MLP neurons of a small language model. Each row is named by its layer, matrix (gate and up: input weights; down: output weights) and neuron, and shows model dimensions 0-159. Each number is 128 + 24 x the weight over its row's rms, rounded and kept within 0 to 255. Numbers have three digits each. A neuron's up and down rows have the sign that makes its largest values positive.
Before each neuron's rows is what it responds to, as a language model described it from the Wikipedia text at the highest values.

Responds to: Word-internal stem fragments. Short fragments beginning a word's stem after a prefix or opening piece, strongest for "l" after "un" (unless, unlike, unlikely), also lilac, software, traveling.
L3.gate286:130119145141156126126085175136101154167110134101129162089116160110154154125089097085093116139122097132126085104142102103124198096090109118156154099097132098110083161146126109187124110154132127142143150144103114160089134156129111148161122164177091094141134138134113119137101146101123129105130187138167119138129091115124140144123154140093107108139150137095137101141134128084151135118124148167129166151131165158120130140108175138178119150151138137055116114103137122093151198155111106
L3.up286:155129105117150118156121144142088149128138142110132163122169152139108154118092159123108142145087120106120111155082119109143147130126175132144127135159194182128114103124139101161123125090117072088122150138111129115129174076088152111126128123149095120123150139135127146146153105106173135112130117176135107117127115136140113133103134095106138096131130094153129138127056126145155161145115100134144153141144130108150132130148117177148107111119110128114107051140131128151101143096133130
L3.down286:123150126124118125130106097138122109124108138124149161097153143095119127140137140120158109138114113141091137151146157108106106103135139089138153125111102178131088145105133082165161107104095165128145112117124119154142131145127107125145123138145105127096109123146127203101128084127136126119132144148079153113107172123113108150100140146102107149180160149128113154154113110133110124116134163126123137114125108145100135107120100107120108100108118144131117151137135188105152143094083124

Responds to: Location prepositions. Mostly at, At, Location and located introducing a place, depth or elevation, as in begins at an intersection; also scattered mid-word fragments.
L5.gate262:114151080082126127147151155098126136163113120145104147087155115142178140122126076074126125142147117139119162125123124122112081134148102132141101114135135131102124127090158123117156120108128113103104142132133094132139141150118142163100126141128162133125133141170109144139155117139146085123126108086098097124137131124127142097081146118119140093117114103110171132180074153111176155072144157093169116122122099177099128138145103129183103105157164099159156116120173131129071107120147103
L5.up262:152091111106137139106082142128154150101081084103145147140090119105128163103130158142111127146130179135102157059126132123174138128116103130128131147102106087128141108154126148110110125156117124152135112139178125139121111122142172148146100090161150106114141145129148149121130162153118142129156187104123092110098139130132111155107088118139190139127119139145136077118142153127158119096126173134125133126101089138098106093167102168124162080158113168108179151132108169125147150120102132
L5.down262:161107134113117144117139116160138113148078154145097110143157113160141153131140139104069126118148136149137126136104098173149131153128135150146126083184084176115138116111150099105128148170116118113081137138156145141106092130124127123083122126093206115158113116152145159123177084143168081088118112122150161119148126113130099137115123152146142095094134144142107120132112150118155139163135101107111153161125123108087171090151133147156087115156145157145108119117161141076149160121094118

Responds to: Formulaic phrase fragments. Word-pieces and spaces that begin predictable stock phrases in census or table text, such as Acc(ording to), As of, sq (mi), and a space before a year.
L5.gate716:140165153150159109097113146085098206090113176102104131108143106116102124101127150086098121112134109103144192123112140119166151106136107120145086094131127135098166126141090134142105110131179096129134111111112086107091154171122138124163165150113111123147181102147144131127114102133110103112173143148121162190165165157177104161166149157089143108142141129122123106094113157154102142125146144115094102107123160153142107144118135137121157085132118116103179101121148154131137116158154139
L5.up716:166125092141150097134106125126155097155124160132140142132135113155140164103121073089108111133127100156132089098163111116128158139096141142137120120091113085104160119122136095126096120116127147069127120148155153142135121106091152184161107114133125085099158105112173161143143075119125113147091131147116140123104152119112150132125117106078124098115172146091107123144148114135122136126072135086127110179144167127078146161109139124107101122169151112093149169110091172103132152134129119
L5.down716:151115126146106097162107147116116117110191131127132106139151129112113126111116126065176119132136149135071151127143132114111163122138132094124095098107072104163141095129124121141142121128111103152070096154128183144116084111113097108154092139141151151104161145133136171118091110142131127136159121117102146142141108125140118191124096092132135135123151128134110126096171105119187190148144139114105141118150140101115118133150112104125113167140130114113105089120107108090150152131161131

Responds to: Word-start fragments after split. Second piece of a word split into fragments, chiefly "t" in "It" after a separate "I" (quoted "It's"), also word-initial " r", " e", " reg" (r|ights, e|lementary).
L3.gate304:179104125165111118113095121109158155071112143134128132106099142155080126129141083148115090143153081126135137143142122102140137098145181122100149088107160146156164127131125152130120139081175115128144157120133107119142117148115163132124092135128178152115127136127157139128119101106127104167168099126121106139152141120134115146108165089126135173141117100149127168122139138109124130111161154120129137197113099147151119190129091133120120125089134096115132138173155123134130102134111170
L3.up304:145129138152101119097157096129164142110114108124099135131108110119155152097128167138111130120102134171130160127155107092131112094110182126162115140148142105134103121112151108136160115105095168090132206140121094156077134158131120140098074181092138147109147148120114107128127141168114154110119124123145139154149146176096140144086116146115152076150122131126138135111129094156134113142159152134087133128132114101108131163053071141137118137131145162110081129101118135122100114098107147
L3.down304:167127120093144147100113148109146144093110139141124109152160128118136128186093128123118108086169126149128157128105134165151117114146110093130133104132175130107100095114101106123175133088098137145158148179145158128096108170135108142113122116136129093097162103139136143151122115091146154096190142103107159146125125125096139153097121126110119130157100116124112153121130105119123158124166125110083139141139159159088101116149152105128124130072114109120100137138134157106135123086142169

Responds to: Split-word r fragments. Word-start fragments of mis-split words, mostly a lone " r" beginning a word (r|adiative, r|ange, r|ipen, r|enewed), plus mid-word pieces like ch, re, or, Sch.
L5.gate663:159143132115148065134131125125169112138174101111159139106132134129110126116132138185097163156114130135093169126138122132089137139138142152141155156156062109160106167146142149073127093109123126119131119128162125118147104176113137179115136125142116127140186101158137162089140125150133141102133169125119139135122147107157097124157127116118139108111093178114152107128130118129164086098155138129141157150154105153117081119104135144100169147108070104133181124135164127121135114138131152
L5.up663:154131130106115130136132122108125172115140150119105149143099140158113129148151186135114111161103130138096101159125144074145134126102153149096135120134135095151107109145144080114156067136109131114143148121141157149161125116135042156170128098177116123104129114130091132180106156131153153141138152113115148127091127141080136129117114136127148110092102147105130151080171110117116123115130133156130176144147115148086161121119136130121173156123114144123109144108132135118193109145099135
L5.down663:111156144105138124126157122109144150121131139103109138106116127157121156144096136161131128142164145122114117118132115052103115099131151052110149150099140105090137094088130125113153132109115119122160118142156140115138154142149104097105092131141145125148123089110162083148123136131117104140112124116165125131121082133122138121099151104074150167068122142134152132076186113120112110129147109155086108165133160129131144095132103132157109142098117127137153138125121165162110112148079125

Responds to: Token after as. Mostly the token directly after as or As, such as of in as of 2021 and p in aspiring and asparagus; also other of uses and mid-word pieces like es-p-ecially.
L6.gate374:178109101098114093130150115138144118096152183076126161116075106117123181136150143152120144155121125119172164103109105137109118134151122119159145166107190160145137135118130134115128103094118138168105120136148120154125158118123088102133145135170125141136148122155100172123153110139130082163088111097122128110085137122123106121149122122126132161160172158113131126124135143119106105119149158092096141174139146129164111169142128096119126110146157169137149128152107083101121115114146108
L6.up374:127180143090127136143100145131133122121148136102099170134133144148137138089151114157125131093128107100130143132150114149156152087082148120126114115100112138156147114163098105095158139106086094135113151103125149099104092119110111139141128119122103126106136082108117123141128107126074111135060128107103136125125148128162142145101173117110149134141145129091105105113123092165095212158113164116159082150150099163147101165128059123149130090137135134105094112145139133100095153117134107
L6.down374:141124073132142129111134108104123169136122148136099103125117145138087145131151171129106113143149115092149108097157124126085138132155164152145146080101135113110098130124130122125132152126123125136142120123121145104143135128157087175102175110096119119102110131117141121166090144144129126125115112066133101148153106165086129126150138113167116117136120112135102126159138119138102133143103162104073137173141103112148096113166145140112139095115112103125099082132141154145132095166096172

Responds to: Mid-word subword pieces. Inner fragments of split words, mostly predictable ones like v in involvement, Evgeny, Calvin, or in Colorado, ib in exhibited; sometimes numbers in tables.
L3.gate402:116134176097144129155104177109124122118140104094153155106140104130145152126088109126126136164146133092147151142086177158139125119123177134111118109131134108136155156102071099096115092157124157086137093102162103144146144146123102111146125150120099152140113098140134098136148130061114100116125134132108125109168154141121119133101157165140120125185139160123186125109109111140107167151128149132109118100105122117143126078114192135134159152114126113132145132112152110150118124123137109
L3.up402:147111161077127118094099129120130148118088125119133095128117107123150128125137114140102133143109118135134143152134141118128097153109175126079118139137140150117130114156125174120069161100113126134160106166142142158137120152156132094147122141184144144121097123131133113130133109154117140137102103111135112101131199134132124134135095140106102165076116128130145115120146134122115139115139133114111116146159072101132162109177141115114136089112086170177150135091141129158119141134158120
L3.down402:160126141075119169113119112131147128133139161136104101147148128110139139145139127132120137148100147171121101125138121134138114118139144139154110069146082150117122123139112125157101170147109134140148122123111095123117121135150113126146059147172100135133149153114125132178122108162167152112138116109084132121157109064144129110141144137137122098172089136112137119165100166101121132124134136147134103157147095154099153099142131171103126099176117168112124154083153093125152140124104157

Responds to: Digits in measured quantities. Digit tokens, often final ones, in numbers with units or unit conversions, mostly in infoboxes: elevation (682 ft), 4.7 in, molar mass, ages.
L5.gate406:110148110154135120114112115118138126146140150099169108119138155134108107099100120156104173119145132140120127140134119079147151115184115109187145130139151125138132147180110099116131132153163157102128137133102122087150123131190102126109117092166071151141165124132109134159132105087105096123135181125123147121185131134152126124114129125131070113133071151125139116088136084191155129120145143118110142120107117158125143104139127130172160155141076112163130151118123096133086116136102166
L5.up406:128114142157172154114147097124114116096127115150123157121115139085121066125120135169148124123122115148109161130203139101170093115150119118138118150107131131147161128164162116128122147127123154167157116128140110092123159089113110125140122135138092086115158120144120118133071112112095130140158158120131116117159103108132118139109126105133150158146162115133124122118095121174166083137134154100099117152174141104111146088170140184133139133169136124148134133145133181120110150193114125
L5.down406:139157120176156093138120153119105108134163125088115097189174081143140135145150155123132146158148117157098154076162128113124165132112147111169119102147105130106155105149102136133131141106108139134178120147171117104123150123118150182188143142148120077142123105125131112112143144131146119114137118135171095135150146137159104144110131103116105121149145138174131114153123100137152112174129117152126100116141126114132110148124138131120154131101152087176074115124160141135088139144148131